config = dict(
    d_model=192,
    d_mlp=1024,
    vocab_size=8192,
    norm_eps=1e-05,
    positions='learned',
    attn_scale=0.177,
    parallel_block=False,
    optimizer='adamw',
    beta1=0.9,
    grad_clip=2.0,
    schedule='wsd',
    decay_shape='linear',
    final_lr_fraction=0.02,
    batch_tokens=131072,
)
MLP neurons of a small language model. Each row is named by its layer, matrix (down: output weights) and neuron, and shows model dimensions 64-191. Each number is 128 + 24 x the weight over its row's rms, rounded and kept within 0 to 255. A neuron's up and down rows have the sign that makes its largest values positive.
After each neuron's rows, "fires before" lists the tokens most often just after its 100 highest values on Wikipedia text that the model never trained on.

L9.down674 [151 112 160  95  99 160 125 107 108 117 124 122 109 110 154 137 141 105 158 126 137 112 120 131 132 177 147 114 163 117 126 128 109 165 154 118 144 150  75 142 119 149 100  84 136 149 170 114 122 149 130 156  85 144 103  96 114 121 157 105 109 146 154 119 112 143 142 149 118 130 142 119 133 110 141 147 133 111 123 117  97 123  73 127 121 119 150  87 143  89 121 120 156 120 113 172  98 140  85 106 156 122 143 142 124 121 101 127  97 132  84 129 107 155 136 113 119 166 140 132 106 100  86 123 158  73 135 116]
fires before: ")", ".", " (", " |", " m"

L6.down21 [107 160 125 147  87 148 161 131 128  79 125 167 134 107 137 115 162 142 144 157 157  87 121 176 152 135 129 148 158 110  87 205 148 145 102 112 135 103 118  65  95 111 116 109 100 179 133 113 101  99 162 153 133 125 128 127  99 104 107 151 141 142 111 135 134 112 129 132 107 113 176 147 103 148 124  81 124 136  77 146 136  87 129 120 131  92 147 123 115 132  95 130  85 107 135 152 114 163 135 172 129 122 127 132 138 109 144 108 140 120 149 132 110 123 114 145 122 139 145 143 136 161 115 144 117 122 184 121]
fires before: " |", ":", ".", "–", ","

L6.down590 [129 136 135 134  94 122 152 114 152 122  89 105 159  83 147 150  51 122 147 141 121 135  73 137 139  97 156 165 141 125 109 125 147 124 110 142 150 126 136 153 161 134 138 119 124 143 110 101 134 133 156  94 180 155  93 140 160 109 171 134 129  98 159 154 147 131 142 123 123 156 101 108 152 116 108 131 126 110 120 144 149 112  95 115 107  99 138 177  88 121 137 136 132 147 130  89 143 136 107  96 141 121 142 192 105 153 119 143 108 118 160 129 155 151 133 113 156 142  96 156 114 127 165 155  97 165 161  99]
fires before: " |", "  ", "\n", " —", ";"

L6.down137 [125  97 145 140 128 127  99 120 118 154 137  82 164 118  98  90  89 149 113 139 138 115 133 130  93 116 158 126 123 153 122 100 147 162 112 110 132 142 129 109 134 139 107 117 107  90 120 153 120 162  73 107 163 115 127 125 156  87 151 118 106 127  76 151 110 173 131 113 102 153 118 116 120 153 185 117 114  94 105 137  89 129 179 107 180 120 138 159 137 142 162 144 123 112 140 124 121 119 110  91 149 104 135 168  84 105  71 108 161 134 104 175 135 117 116 158 151  97 128 123 168 111 181 150 129 103 157 162]
fires before: ";", " |", " 0", "\n", " 1", " 2"

L15.down768 [156  88 130 116  79 155 109 137 135 122 100 125 137 125  95 106 164 150 127 114 194 133 141  81 147 146 116 126 133  76 117 117 112 172  89 166 114 122 176  99 123 141 130 145 141 112 155 130 136  92  83 125 137 121 148 164 150  77 134 138 182 142 112 126 142 103 126 148 147 153  83 147 138  87 135 108 111 106 127 166 139 147 134 115 148 120 123 132 108 152 152 106 144 170 152 102 139 123 101 146 122 161 128 132 132 145 132  90 122  88  98  54  95 103 131  87 177 161 121 154 109  89 123 151  98 163 155 157]
fires before: "\n", " was", ";", " joined", "'"

L6.down15 [116 134 163 108 150 141  97 132 134 120 115 140 153 131 107 143  99 126  77 129 167 163  92  88 131 160 157 138 150 104 204 144 114 157 106 118 123 144  97 118 121 131 115  90 130 124 107 146 120 110 124  97 156 152 128 140 152 105 138 179 122 106 109 126 130 140  87 107 128 111 132  93 170 105 110 119 121 119  80 138  97 128 114  90 169 123 177 162  91  87 133 167 111 131 104 121 115 162 126 166 174 148 183 147 104 128 125 130 110 137 110 109 116 131 127 122 159 164 134 139 147 120 135 142 105 131  92 149]
fires before: " |", ";", " 0", " 1", " 4", "\n"

L7.down904 [125 140 153  92 103  97 127 143 120 122 108  93 182 145 134 155 126 133 147 108 120 123 140  66 144  98 161 126 143 111 114 161 174 133 119 136 139 103 128 141 134 108 131 149 156 122 128 109 109 103 105 144 150 120  87 123 140 152 106 154 118  96 142  90 130 147 130 146 125 136 124 108 121 134 157  93 155 155 105 118  96 104 141 128 106 101 165 152 166 141 156 110 137  89  80 159 128 156  99  90 140 135 120 183  75 124 123 111 120 145  97 123 137 149 112 129 113  75  72  72 134 119 160 164 131 136 103 111]
fires before: " |", ".", ")"

L15.down709 [164 105 108 135 155 112 132 105 142 172 169 123 127 141 152 199 117 142  80 134 178 129 127 150 110 109  81 122 201 148 134 111 122 143  81  93 149 101 154 157 142 140 126 138  86 136 139  98 119 162 159 107  98 122 159 117  95 126  91 115 124 143 137 107 146 106 126 122 150 147 125 162  98 125 155 139 165 127 119 126 152 111 108 127 123 146 111 120 165 109 132 122 136 113  98 135 139  94 120 126 104 180 174 117 142 116 101 156 121 126 131 156 138 105  98  98 104 159 148 137 183 108 103 134 124 133 156 150]
fires before: " |", " 1", " 2", "-", " the"

L4.down397 [125 132 106 121 129 135 100 141 114 104 137 116 148 109  90 120 139 131 200 138 146 156  91 125 121 152 122 133  67 132 117 144 111 117 132 114  91 110 116 119 118 133 157 120 158 109 148 158 147  87 137 132 129 131 110 127 135 113 164 175 150 112 150 123 127 139 168 118 122 162 130  80 131 160 148  86 170  89 111 132 137 133 188 115 129 103 127 140 102 108 132 111 117  83 132 167 129 124 127 141 121 144 141 111 104 121 126 120 149  94  50 130 112 141 129 169 138 167 138 126 126 117 146 148 140 141 154 133]
fires before: " |", ".", " (", ")"

L6.down892 [154 129 166  86 167 105 110 178  99 137 157 101 117 105 123  92 159 149 128 135 140 116 205 133 113 124 112 120 126 139 194 107 108 133 137 100 144 151  91 122 151 111 132 119 121 126 146  78 147 149 155  78 101 156 107  91 118  93 125  91 123 140 120 124  78 177 110 126 107 148 116 112 146 114 154  97 102 127 115 129 110 133 139 166 114 141 126 142 156 105 125 146 142 118 106 126 110 123 160 109 102 189 129 124 122 111 114 123 159  89 166 139 152 131 128 130 169 100 155 115 130 107 119  99 144 106  86 128]
fires before: "s", "=", " ="

L9.down38 [163 127 147 143  97 103 158 106  92 177  93 102 103 147 133 158 129 149 141 100  66 123 146 154 124  76 153 157 144 172 170 150 167 160 131 126 122 125 150 101 202  91 120  95 129  90 142 156 144 169 159 147  83 117 167 131 123 107 132 113 122 127 114 138 137 107 112 104 119 124 109 121 140 140 134 147 128 147 178 145 138 148 149 148  83 167 132 128 166 143  75 106 182 123 113 126 106 159 125 117 157 128 147 138 109 150 129 116 113 105 154 118 106 151 175 165 119 129 100 104 144  99 153 120 154 145 141 109]
fires before: "="

L6.down486 [171  72 131 116 168 102 130 118  50 109 141 130 124 122 152  96 106 135 152 115 135 169 122 143 150 122 147 130 102 145 140 149 105  93 110 158 154 125 123 135 125 161  92 129 127 148 122 133  98 168 125 146 125 134 157 111 106 114 121 114 102 124 126 128 138 169 123 127 139 163 135 146 146 117 118 127 156 126 129 123 147 122 133 105 162 130 105 155 147 120 129 116 114 102 142 162 127 142 159 169 184 122 104 133  78 125  90 152  88 111 106 122 155 140  93 102  81 133 147 123 118 162 159 115 166 134 117 110]
fires before: " |", " =", "=", ":", " of"

L3.down742 [107 114 143 145 143 132 179 120 125 123 139 128 148 123 112  61 122 123 110 124 121  76 114 101 146 107 152 141 137 153 147  64 137 118 121 142 137 146 180  92 148 122 152 163  95 122 160 102 129 106  57 115 117 103 156 127 112 126  67  84 112 159  51 164 117 144 103 125 117 138 101 123  90 140 156 136 118 114 135 124 119 104 130 151  93 120 109 132 113 101 152 165 150 163 134 146 101 147 122 137 111 126 147 143 102 151 162  72 109 138 104 123 132 110 144 125 114 126 120 149 133 119 170  57 131 174 146 137]
fires before: " |", "mp", "–", "eth"

L3.down33 [124 120 132 109 141  89 103 149  90 127 163 170 138 123 129 132 149 110 167 170 117 123 154 114 143 188 138 150 135  73 132 154 122 103 103 136 156 139 109 102 151  81 155 113 126  88 125 112  95 154  97 134 133 120 115 133 147 126 144 131 153  58  89 132 119 123 161 138 112 138 152 151 120 154 160 173 143 140 156 131 115  93 116  95 167 164 139 139  97 131 187 158 133 138 112 116  97 147 120 162 137 139 143 111  93 142  79 151 151 135 112 162 134  80 123 119 192 105 116 151 117 127  82 108 142 133 105 131]
fires before: "s", "t"

L3.down323 [117 152 142 145  97 126 102 109 152 150  77 145 152 146 133 185 128 113 118  97 104 144 127  91 142 123 137 141  86 110 156 148 128 128 128 157 114 126 141 163 131 135 136 140 122 155 119 160 124 127 123 122 167 139 131 112 101 144 136 127 134 115 129  78 120 105  90 121 138 134  87 117 126  90 115  99 148  97 118  81 104  95 122 155 127 107 134 119 120 118  90 137 134 146 104 121 110 110 164 146 129 102  94 143 181  81 107 127 139 123 190 109 174 184  92  85  97 113 182  81 107 130 170 158 129 172 170 131]
fires before: "-", "\n", ":", "\n\n"

L15.down529 [140 106 107 122 120 106  95 118 114 107 144 126  99 126 136 172 176 123 131 127 131 132 141 108 138 154 134 133 105 151 129  84 112 147 107 137 135 126  97 118 127  96 126 162 139 125 139 149 159 133 103 135 119 154 110 129 141 102 128 152 105 111 135  77 117 159 134  71 142 131  87 166 131 141 122  88 168 122 120 129  89 167 138 120 122 147 103 137  89 143 141 111 157 122 173 135 156 126  97 130 126 156 145 115 158 142 159 117 145 155 114  92 116  96 118 154 161 158 164 138  87 178 208 128 146 124 126 136]
fires before: "=", ".", ")"

L15.down84 [124 126  87 103  99 177 125 136 116 157 162 160  85 115 148  91  95 128 128 137 138 145 128 142 165 134 106 141 136 126 163 119 196 157 145 115 121 108 152  98 123  87 127 157 164 159  82 110 115 116 137 169 167 158 153 148 150 114 136 110 139 111 134 101 115 118 104 143 119 115 176  82 108 123 132 122 164 155 150 129  99 140 140 157 129 151 137 111  89 153 111 101 129 152 118 130 120 109 140 102 158 142 100 143 155 122 117 155 160 160 133 149 149 157 174  90 120 145 160 122 110 141 147 112 108 127 150 146]
fires before: " |", " (", ":"

L7.down840 [139 138 104 112 119 127  87 139 136 175 135 126 124 126 106 113 100 143 167 139  96 138 154 151  74 142 124 136 105 108 143 174 128 161 150 119 112 138 117 133 117 158 151 128 131 136 125  80 128 127 133 181 129 168 122 128 169 116 123 128 146 137 147  87 114 125 168 124  82 111 116 122 111 140 140 154 103  90 168 119 160 121 105  87 119 127 127  75 133 155 142 127 134 179 140  95 111 153 180 112 126 116 118 104 166 159 115  85 124 163 140 165  90 104 131 169 135 126 116 117 114 128 110  91 186  96  84 135]
fires before: ",", ".", " he"

L4.down459 [150 110 198 150  87 142 103 131 162 105 166 135 138 166 121  96 150 133 128  94 152 132 134 103 111 120 128 128 153 157 175 123 155 120 103 154 135 115  91  76 156 104 146 143 112 130 142 140 148  79 138 133 110 126 152 146  97 145 127 155 125 176 139 140 128 104 114 116 128 129 118 118 142  93 123 120  85 170 133  86  96 140  61 125 108 103 175 136  99 101 172 138 117 179 130 147 135 142 114 156 129 106 126 156  95 122 111  95 117 112 155 118 150 103 124 142 107 102 124 147 158 127 156 140 125 149 123  98]
fires before: "s", ",", "\n", "\n ", "Ac"

L9.down176 [ 91 119 130 109  88 138  83 145 166 137 155 104 137 124  69 113 126 134 109 126 151 136 128  89 125  81 146 136 112 131  94  97  94 108 162 134 126 153  76 151  85 124 125 116 107 127 101  95  86 144  92 136 116 120 106 128 126 117 114 110 128 142 145 182 154 125 107 113 129 153 175 102 138 140 179 167 150 119 129  95 133 115 114 172 133 105 204 132 116  98 108 152 139 144 124 130 118 110 123 156 189 162  75 109  96 137 110 105 139 133  94 111 139 115 110 166 129 116 106 128 121 126 120 138 130 130 130 140]
fires before: " \"", "=", "-", "The", "\n\n"

L7.down947 [136 145 113  71 119 149  93 179 120  99 146 118  91 190 108 151  84 154 137 130 114 135 153 112 165 158 141 166 129 119 134 167 102 126 148 116 108 196 167  92 174 123 113 124 126 103  98 102 138 121 145 106 107 111 137 116 105 143 155 104 120 123 134 104 100 179 120 114  99 158 114 144 146 107 134 139 151 108 127 110 151  98 139 144 124 143 156 114  83 122 109 146 125 169 116 130 151 115 177 136 106 182 163 129 132 107 121  73 163 113 132 156 128 103 121 145 107 147 153  89 130 101 146 149 151 143 143 171]
fires before: "=", "\n", ",", "\n\n"

L6.down870 [149 102  97 163 135 109 126 114 100 130 111 128 121 133 128 117 134 112 116 105 157 107 134 128 116 160 105 123 160 113 167 131 143 194 116 135 148 134 179 160 137 160 188 131 156 155 128 125 104 117 143 137 124 161 152 119 136 127 132 109 130 169 110 111 131  94 126 154 148 129 100 122 123 152 162 116  61 132 137 164 109 162 155 156 122  91 110 122 147 129 116 135 145 118 129  80 121 115 102 113  97 105 148 131 159  96 141  91 103 111  91 167  86 121 125 117  96 146 158 131 133 151  83 144 134 155  98  98]
fires before: " |", ",", "%", " ("

L4.down820 [124 139 126 149 105 112 119 115  96 110 171  93  92 109 151 101 145 148  80 167 113 120  86 153 111 113 102 149 102 110 106  65 147 110 149 140 151 141 123 138 130 145  85 104  96 104 120 127 110 123 155 107 134  71 143 124 107 108 144 135 144 150  88 143 138 134 134 124 115  98 121 150 151 139 120 169 153 137 152 130 113 130 104 102 129  96 100 142 183 110 113  91  87 152 175 162 176 137 124  74 152  90 165 149 133 101 152 164 122 130 107 107 128 130 179 114 134  85 149 167 161 114 154  93 102 142 145 116]
fires before: " |", ":", ",", " Championship"

L11.down92 [147  92 137 120 122 119 124 118 139 111 154 118 104  63 128 116  98 104 131  90 129 109 152  97 134 129 142 118 123 160 111 168 163 127  80  75 139 154 169 105  88  88 148 119 133 102 142 179  67 171 123 123 150 109 156 130 135  95 150 106 132 170 142 106 176 133 148 119 150  90 158 112 108 145 157 161 114 100 147 107 141 118 167 156  81 142 166 127 151 123  75 162 152 107 105  86 148 127 139 107 131 113 136 142 144 150 143  98 131 102 134 129 107 148 130 158 152 129 114 111 142 143 128 105  76 137 154 158]
fires before: "=", "\n\n", ":", "g"

L9.down127 [149 133 129 113 145 143 126 161  92 127 142 147 137  96 104 112  85 169 124  94  91 141 132 103 111 121 132 170 166 129 137 148 129 168 103 121  96 124 107 117 112 154 128 117 113 120 131 131 139 121 156 151  97 141 152  86 117  91 140 109  92 122 125 118 136 116 104 149 115 124 126 110 119 154 146 217 137 146 135 122 131  87 130 169 125 139 144 135 122 109 171 149 141 115 118  86 109 181 146  93 139  81 134 178 121 131 128 126 139 192 139  92 128 135 105 127 128 153  76 100 121 107  89 104 132 135 158 114]
fires before: " |", "=", ":", ";"

L6.down388 [142 165 130 112 120 116  59 135 108 170 126 185  86 152 118 151 133 148 149 125 117  84 150 170 108 141  92 136 156  94 100 141 121 160  99 166 142 126 155 149 107 116 134 127 184 127 130 119 122 149 153 183  97 107 150  75 140 128 138 140 115 121 129 122 130 121 114 124 144 129 100 155 126 157 133 143 118  79 128 158 127 122 116 109 125  83 123 129 120 133 139 160 114 131  97 118 143 132 152 138 130 100 146 120 109 108 138 135 148 127 177 141 106  70  89 148 126 150 116 112 147 120 137 172 150 110  53  78]
fires before: ",", " the", " it"

L15.down926 [130 127 115 133 202 142  90 122 136  90 137 147 126 143 134 146 131 120  42 103 158 111 146 131  99 113 120 143 122 130 139 137 137 140 153 114 131 101 152 140 114 146 128 140 135 169 127 109 110 174 125 131 117  95  83 145  93 128 100 130 113 121 131 141 102 114 134 156  98  96 158 165 112 139 123 112 124 150 149 134 137 115 150 117 167 138 134 139 175  96  95 111 123 132 166 120 143 107 151 115 157 135 132 124 131 120 164 154 150 178 118 136 105 121  76 109 124 139 126 128 139 170 134 122 115 126 138 135]
fires before: " |", ":"

L4.down298 [118 124 178 130 100 156 157  85 119 125 151 126 103  89 137 133  96 164 118 131 116 126 108 102  94 111 138  93  99 107 148  96 107  97 148  81 133 113 141 162 120  97 120 133 126  89 139 152 139 124 105 150 137 142 128 109  89 121 119  93 154 111 128  88  99 168 146 129 118 126 135 180 125 150 156 128 132 131  98 147 139 112 119 181 139 112 110 145  73  98 106  63 160 130 106 119 120 122 112 129 127 135 129 118 121 119 162 118 108 162 194 187 165 101 111 152 132  91 114 130 112 121  80 158 119 109  94 146]
fires before: "=", "s", "t"

L4.down933 [123 137 135 134 130 127 110 151 109 132 137  88 108 115 110 139 134 119  76 144 129 116 130 131 134 147 131 117 139 138 142 143 117 121  80 123 129 138 135  76 128 113 125 142 162 107  85 135 123 117 106 138 126  91 125 128 196 158 106 117 113  99 123 162  80 103 133 133 105 129 123 174  97 117 139 163 106 153 119 137 110 114  72 175 200 145 137 113  79  88  96 144 136 161 143 158 131 172 177 146 139 180 138  69 117 120 136 130 125 150 140 142 165 124  86 163 125 112 132 103 147 114 114 140 120 152 156 155]
fires before: "\n\n", "\n", "="

L7.down313 [106 165 110 132 180 146 110 108 134 143 135 156 188 145 152  99 161 153 162 110 133 115 151 152 107  85 122 110  86 126 139 169 107 141 135 108 141 138 125 136 163 126 124  73 123 106 158 135 179 131 121 139 122  77 144 144 141  94 104  83 122 140 126 124 112 131  93 136 139 102  94 133 116  96  91 129 150 131 155 110 136 114 128  95  89 111 112 134 140 127 106 104 136  75 119 118 150  98  93 156 103 137 119 127 109 152 103  92 106 148  76  96 110 138 124 152 116 139 133 173 147 114 134 142 110  77 110 126]
fires before: "|", " |", "."

L11.down389 [151 157 123 102 152 105 117 112 100 121 146 107  88 141 146 156 190 140 168 155  95 166 120 136 135 131 153 123  86 118 110 104  86 147 140 100 161  94 138 156 152 137 131 173 164 130 126 153 161 171 141 113 105 107 148 129 111 152 151 105 121 176 108 120 146 140 106  89 124 140 162 144 118 137 153 147 111 124 132 117 110 122 173 149 109 149 122 174  79 167 121  91 142 129 117 112 147 142 105 142 157 129 137 115 186 124 101 138 133 100 106 143  99 106 143 152 153 101 115  92  99 111 102 128 141 105 115 161]
fires before: "s", "-"

L15.down145 [116 141 107 120 143 143 109 110  67 159 155 122 129 133 154 133 114 124 106 150 101  83 150 135 148  92 141  90 179 108 164 104 157 134 112 121  78 112 100 126 166 137 113 129 113 115 110 109 130 134 122 108 123 116 154 149 116  83 166 151 117 105 116  78 143 125 149 145 146 124 105 103 120 124 137 129 151 163 135 120 165 133  90 109  96 148 100 113 104 140 113 103 135 137 103 156  83 105 131 114 146 123 133 121 124 134 162 158 132 121 138  90 121 129 134 109 111 142 124 156 139 174 146 113  86 149 149 127]
fires before: " |", "="

L4.down414 [119 143 112 124 129 132 104 135 126 133 146 125 112 101 155 115  99 147 138 119 115 111 148  98 139 117  94 117 146 142 129 142 142 114 118 100  98 123 149 130 166 132 129 145 128  84 102 194  96 118 145 153 160 200 128 115 124 127 139 116 103 167  56 128 170 161 161 129  93 110 104 143 135 181 109 113 111 152 160 143 167 119  90 109  62 159 140 135 171 145 140 154 135 110 136 155 153 103 126 116 149  80 130 106  96 123 111  89 128 124 135 144 126 121 147 115 111 132 125 172 132 113 128 124 141 171  90 140]
fires before: " |", ";", " ("

L6.down481 [133 105 141 116 117 128  77 157 108 124 126 120 110 125 120 135 102 114 129 136 182 146 130 170 153 130 148 126 150 140 125  97 106 124  98 148 156 157  98 160 119 152 133 108 125 108 141 120 114  70 104 179 129 143 117 117 133 107  88 179 131 156 125 161 113 125 130 133 132 124  83 154 103 119 139 127 102 121 128 180 151 106 125 102 156  90 113  99 102 138 141  86 100 146 125 102 171 134 110  86 149 132 139  76 157 145 127 171 132 129  91 136 139 173 185  91 136 134  99 110  79 127 132 118 129 111 131 150]
fires before: "\n", "=", "\n\n"

L15.down39 [161 170 117 160 145  94  96 135 135 173 134 126 135 142 119 117 123 145 114 148 116 122 119 133 100 135 128 141 160 126 141 115 149 143 134 111 124  97 152  67 121 155 118  93  86 107 145 118 105 125 112 119 137 119 111 154 144 118 126 128 163 100 150 145 133 120 153 170 138 142 119  99 106 128 145 105 147 132 150 104 146 126  92 110 163 110 114  84 106 152  98 120 155 125 147 107 105  91 113 119  93 120 134 143 161 119 138 168 118 117 165  82 125  94 120 137 145 124 118 100 123 174 149 166 114  98 122 154]
fires before: " 0", " 1", " 2", "umb"

L15.down989 [138 141 125 131 115 111 128 134 125 117 104 144 123 138 139 168 120 154 139 142 137 113 135 132 148 172 126 140 120  89 154 113 147 136 128 116 143 160 132  97 162 121 135 114 126  78  87 108 150 120 117  72 148 148 116 115 155 168 120 144  79 144  73 151 148 127 134 103 128 124  99 131 114 116 152 120 112 132 115 118 118 117  94 142 149 136 127 111 174 150 133 125 102  68 134  99 150 160 119 157 117 120 118 128 107 102 129 128  97 136 114  82 103 102 106 127 142 132 114 108 146 143 126 128 120 122 143 150]
fires before: " |", " 0", ":", " 2", ".", " 1"

L4.down865 [133  88 137 127 103 163 141 184  93  97 135  85 105 108 117 155 128 105 120 142  77 138 117 113 148 190 133  95  95 158 160 124 121 119 149 111  91 113 126  89 126 158 120 119 127 105 170  88 112 130 139 148 138 115  79  96 109 148 142 127 130  80 130 153  93 132 174 130  98 157 108 116 123 146 158 159 116 131 193  80 151 170 106 119 128 125 146 114 167 113 129 123 144 144 123 156 104 147 130 130 139 142 129 146 114 108 107 136 127 138 164 156 115 179 177 173 147 102 144 112 100 127 178 125 151 171 119 138]
fires before: "\n\n", "=", "\n"

L15.down575 [127 147 149 141 121 117  88 121 142 144 175 138 113 132 127 112  65 106 111 162 154 140 159 102 127 148 122 117 131 136 125 158 171 181 109 152 109 143 131 118  92 149 130 138 123  72 144 144 131 132 187 116 122 106  96 100 147 139 158 160 111 168 105 107 137 137  96 144 145 131 122 128 115 134 176 128 128 142 114  98 108 137 113 138 102 116 123 105 109 158 118 148  97  72 135 103 130 117 141 144 127 126 104  90 194 145 126 127 101 142 111 117 127 116  90 132  93 134 118  86  89 113 146 121 137 148 120 155]
fires before: " |", ":"

L6.down665 [116 109 130 133 127 112  82 169 131 168 140 151  97 132 107  83 123 108 147 148 151  97 179 122  92 119 110 123  94  87 115 122 121 176  88 117 119 120 123 102 178 128  84 156 125 144 129  82 136  99 132 140 132  92 164 157 152 160 147 114 135 118 110 112 141 185 130 156 123 114 119 151 144  84 163 146  86 129 122 170 110 107 120 136 151 171 135 174 132 104 126 139 117  99 142 176 134 140 133 129 104 142 103 112 155 154 124 153 128 109 167 122 145 198 129 129  88 133 130 148 114 120 143 154 108  95 119 157]
fires before: "=", "\n\n", " in", ","

L15.down978 [163 122 123  88 153 142 113 122 130 121 128  66 122 155 107 121 111  74  84 132  69 150 122  64 138 120 131 153 122 127 139 163 123 120 181 127 128 104  94 110 103 107 148 149 125 127  75 120 134 120 129 148 141 106 105 104 139 155 115 107 167 143 151 147 107 189 126  71 139 163  93 131  84 117 129 160 151 143 130 143  93 141 155 101 161 108 123 156 107 151 116 149 153 132 105 141 146 171 127 122 133 130  95 156 138 119  90 111 144 130 131 111 144 149 104 162 154  84 126 168 105 113 144 136 145 141 117 165]
fires before: "-", " of", "si", "."

L11.down406 [120 127 125 113 165 106 126 118 123 128 149 129 153 147 120  78  88  95 137 142 129  81 178 156 146  95 148  88 148 128 121 101  98 138 148 138 140 147  80 166 140 153 116 146 133 107 112 138 120 140  82 167 115 115 119 104 127 123 176 148 143 143 152  99 107 148 107 168 131 138 102  80 128 138 128  55 117 127 135  84 130  83 131 110 132 128 132 167 148 114 133 146  96 125  74 141 144  99 149 122 168 137 106 115 131 103  96 142 146 123 112 131 130 169 148 147 142 108 104 140 110 148  97 146 113 103 127 159]
fires before: "."

L3.down786 [117  91 162 160 117 137 111 138 148  64 111 164 103 149 128 113 110 146 142 107  70 145 127  68 136 114 138 128  97 140 126 133 108 143 116 132 148 111 150 144 108 125 127 142 160 159 119 134 128  59  76 139  96  87 148 156  89 138 130 120 145 113 173 171 114 130 115 126 121 131 113 145 126 164 140 109 128 119 117 126 154 128 117 100 135 106 160 136 123 120 156 142 102 152  77 142 143 158 173 106 134 121 154 122 119 166 145 102 132 153 136 130 144 147 154 144 132 130 162 160 148 112 119  90  99  89 114 130]
fires before: "'", ".", ",", " |", "–"

L9.down417 [104  82 129 105 138 152  92 126 158 129  87  81 126 116 142 119 146 131 118 132 151 127 121 127 141 170 104 131 176 129 128 192 148 136  91 103 114 158 149 166 129  91 103  82 112 143 106 146 130  92  99 161 140 110 126  85 142 176  63 116 147  89 113 103 107 158 162 140 119 149 138 109 109 118 188 139 138 120 122 131 128 128 160 121 155 117 139 120  92 135 124 137 125 154 142 113 139 157  81 151 164 143 136 144 147 129 159  65  99 101  77 132 120 193 116 140 126 140 156 179 119 170 133 133 121 117 112 109]
fires before: " |", " (", "–", "on"

L7.down232 [111  89  96  97 131 157 146 127 171  95  74 171 136 174 123 119  84 121 117 134 149 133 134 131 105 124 142 140 137 114 136 115 131 151 134  93 135 167 189 114 145 121 114 142 111 120 115 141 115 164 159 154 162 120  94 128 113  81 132 115  99 137  94 109  79 142 101 126 137 122 137 119 151 134 134 149 163 129 123 116 143 109 134 139 158 117 109 152 114 146 155 131 132  70  87 118 116 117 132 148 143 180  89 150  80 108 130 117  82 146 159 121 121 121 144 152 134 130 107 113 106 144 178 142 170 120 127 153]
fires before: " |", ")", "/", ".", "^"

L15.down187 [173 120 140 129  96 111 123  96 101 162 111 158 160 149 101 142 109 197 152 108 108 152 135 153 171 109 161 155 127  98 121 106 117 116 123 102 107 105 157 144 157 126  82 130 130 111 118 102 113  99 103 114 137  90 123 139  75 103 130 151 113 102 122 119 155  98 181 150 121 119  85 100 120 134  92 144 124 129 156 112 147 119 105 132 113 118 119 148 101  98 124 102 123 122 152 116 140 123 138 122 149  72 156 130  77 131  91 125 120 145 130 153 161 165 106 123 129 111  88 117 117 132 147 130 177 118 120 109]
fires before: "|", ":"

L4.down725 [122  94 161 113 136 104 139 170 125 133 122  90 147 131 126 135 121 156 136 125 147 117 163 143 123 114 157 100 117 150  97 165 153 148 151 133 127 137 134 110 144 115  77  99 130 119  72 109 158 127 149 203 146 151 170 113 165 144 125 151 119  97 103 139 117 160 126 127 143 137 131  81 157 136 103  98 129  95 146 153  92 139 161 120 156 149 166 140 123 178  96 174 148 119 134 192 115  82 158  86 119  99 114 107 117 125  93 155 110 136  95 137 114 190 128 110  97 152  90 155 125 124 113 143 139 125 100 116]
fires before: ".", "/", "^", " ("

L15.down314 [ 89 150 151 118 123 135 104 155  59 160 116 132 147  88 123 121 101 140 162 154 140 114 123 156  96 158 123 134 139  89 146 151 120 156 101 123 148 106 111 156 131 137 149 187 150 132 109  95 125 112 118  90 154 124  92 121 166 134 109 102 125 147 120 114 136 114 143 105 146 138  43 105 180 104 105 154 100 124 162 137 137 148 111 156 113 162 106 133 147 130 147 133 126 175  94 139 101 128 155 156 143 109 150 148 109 135 141 141 164 127 135  86 142 152 128 136 160 146 148 111 127 138 145 102 141 127 151 117]
fires before: " by", " in", " to", "rat"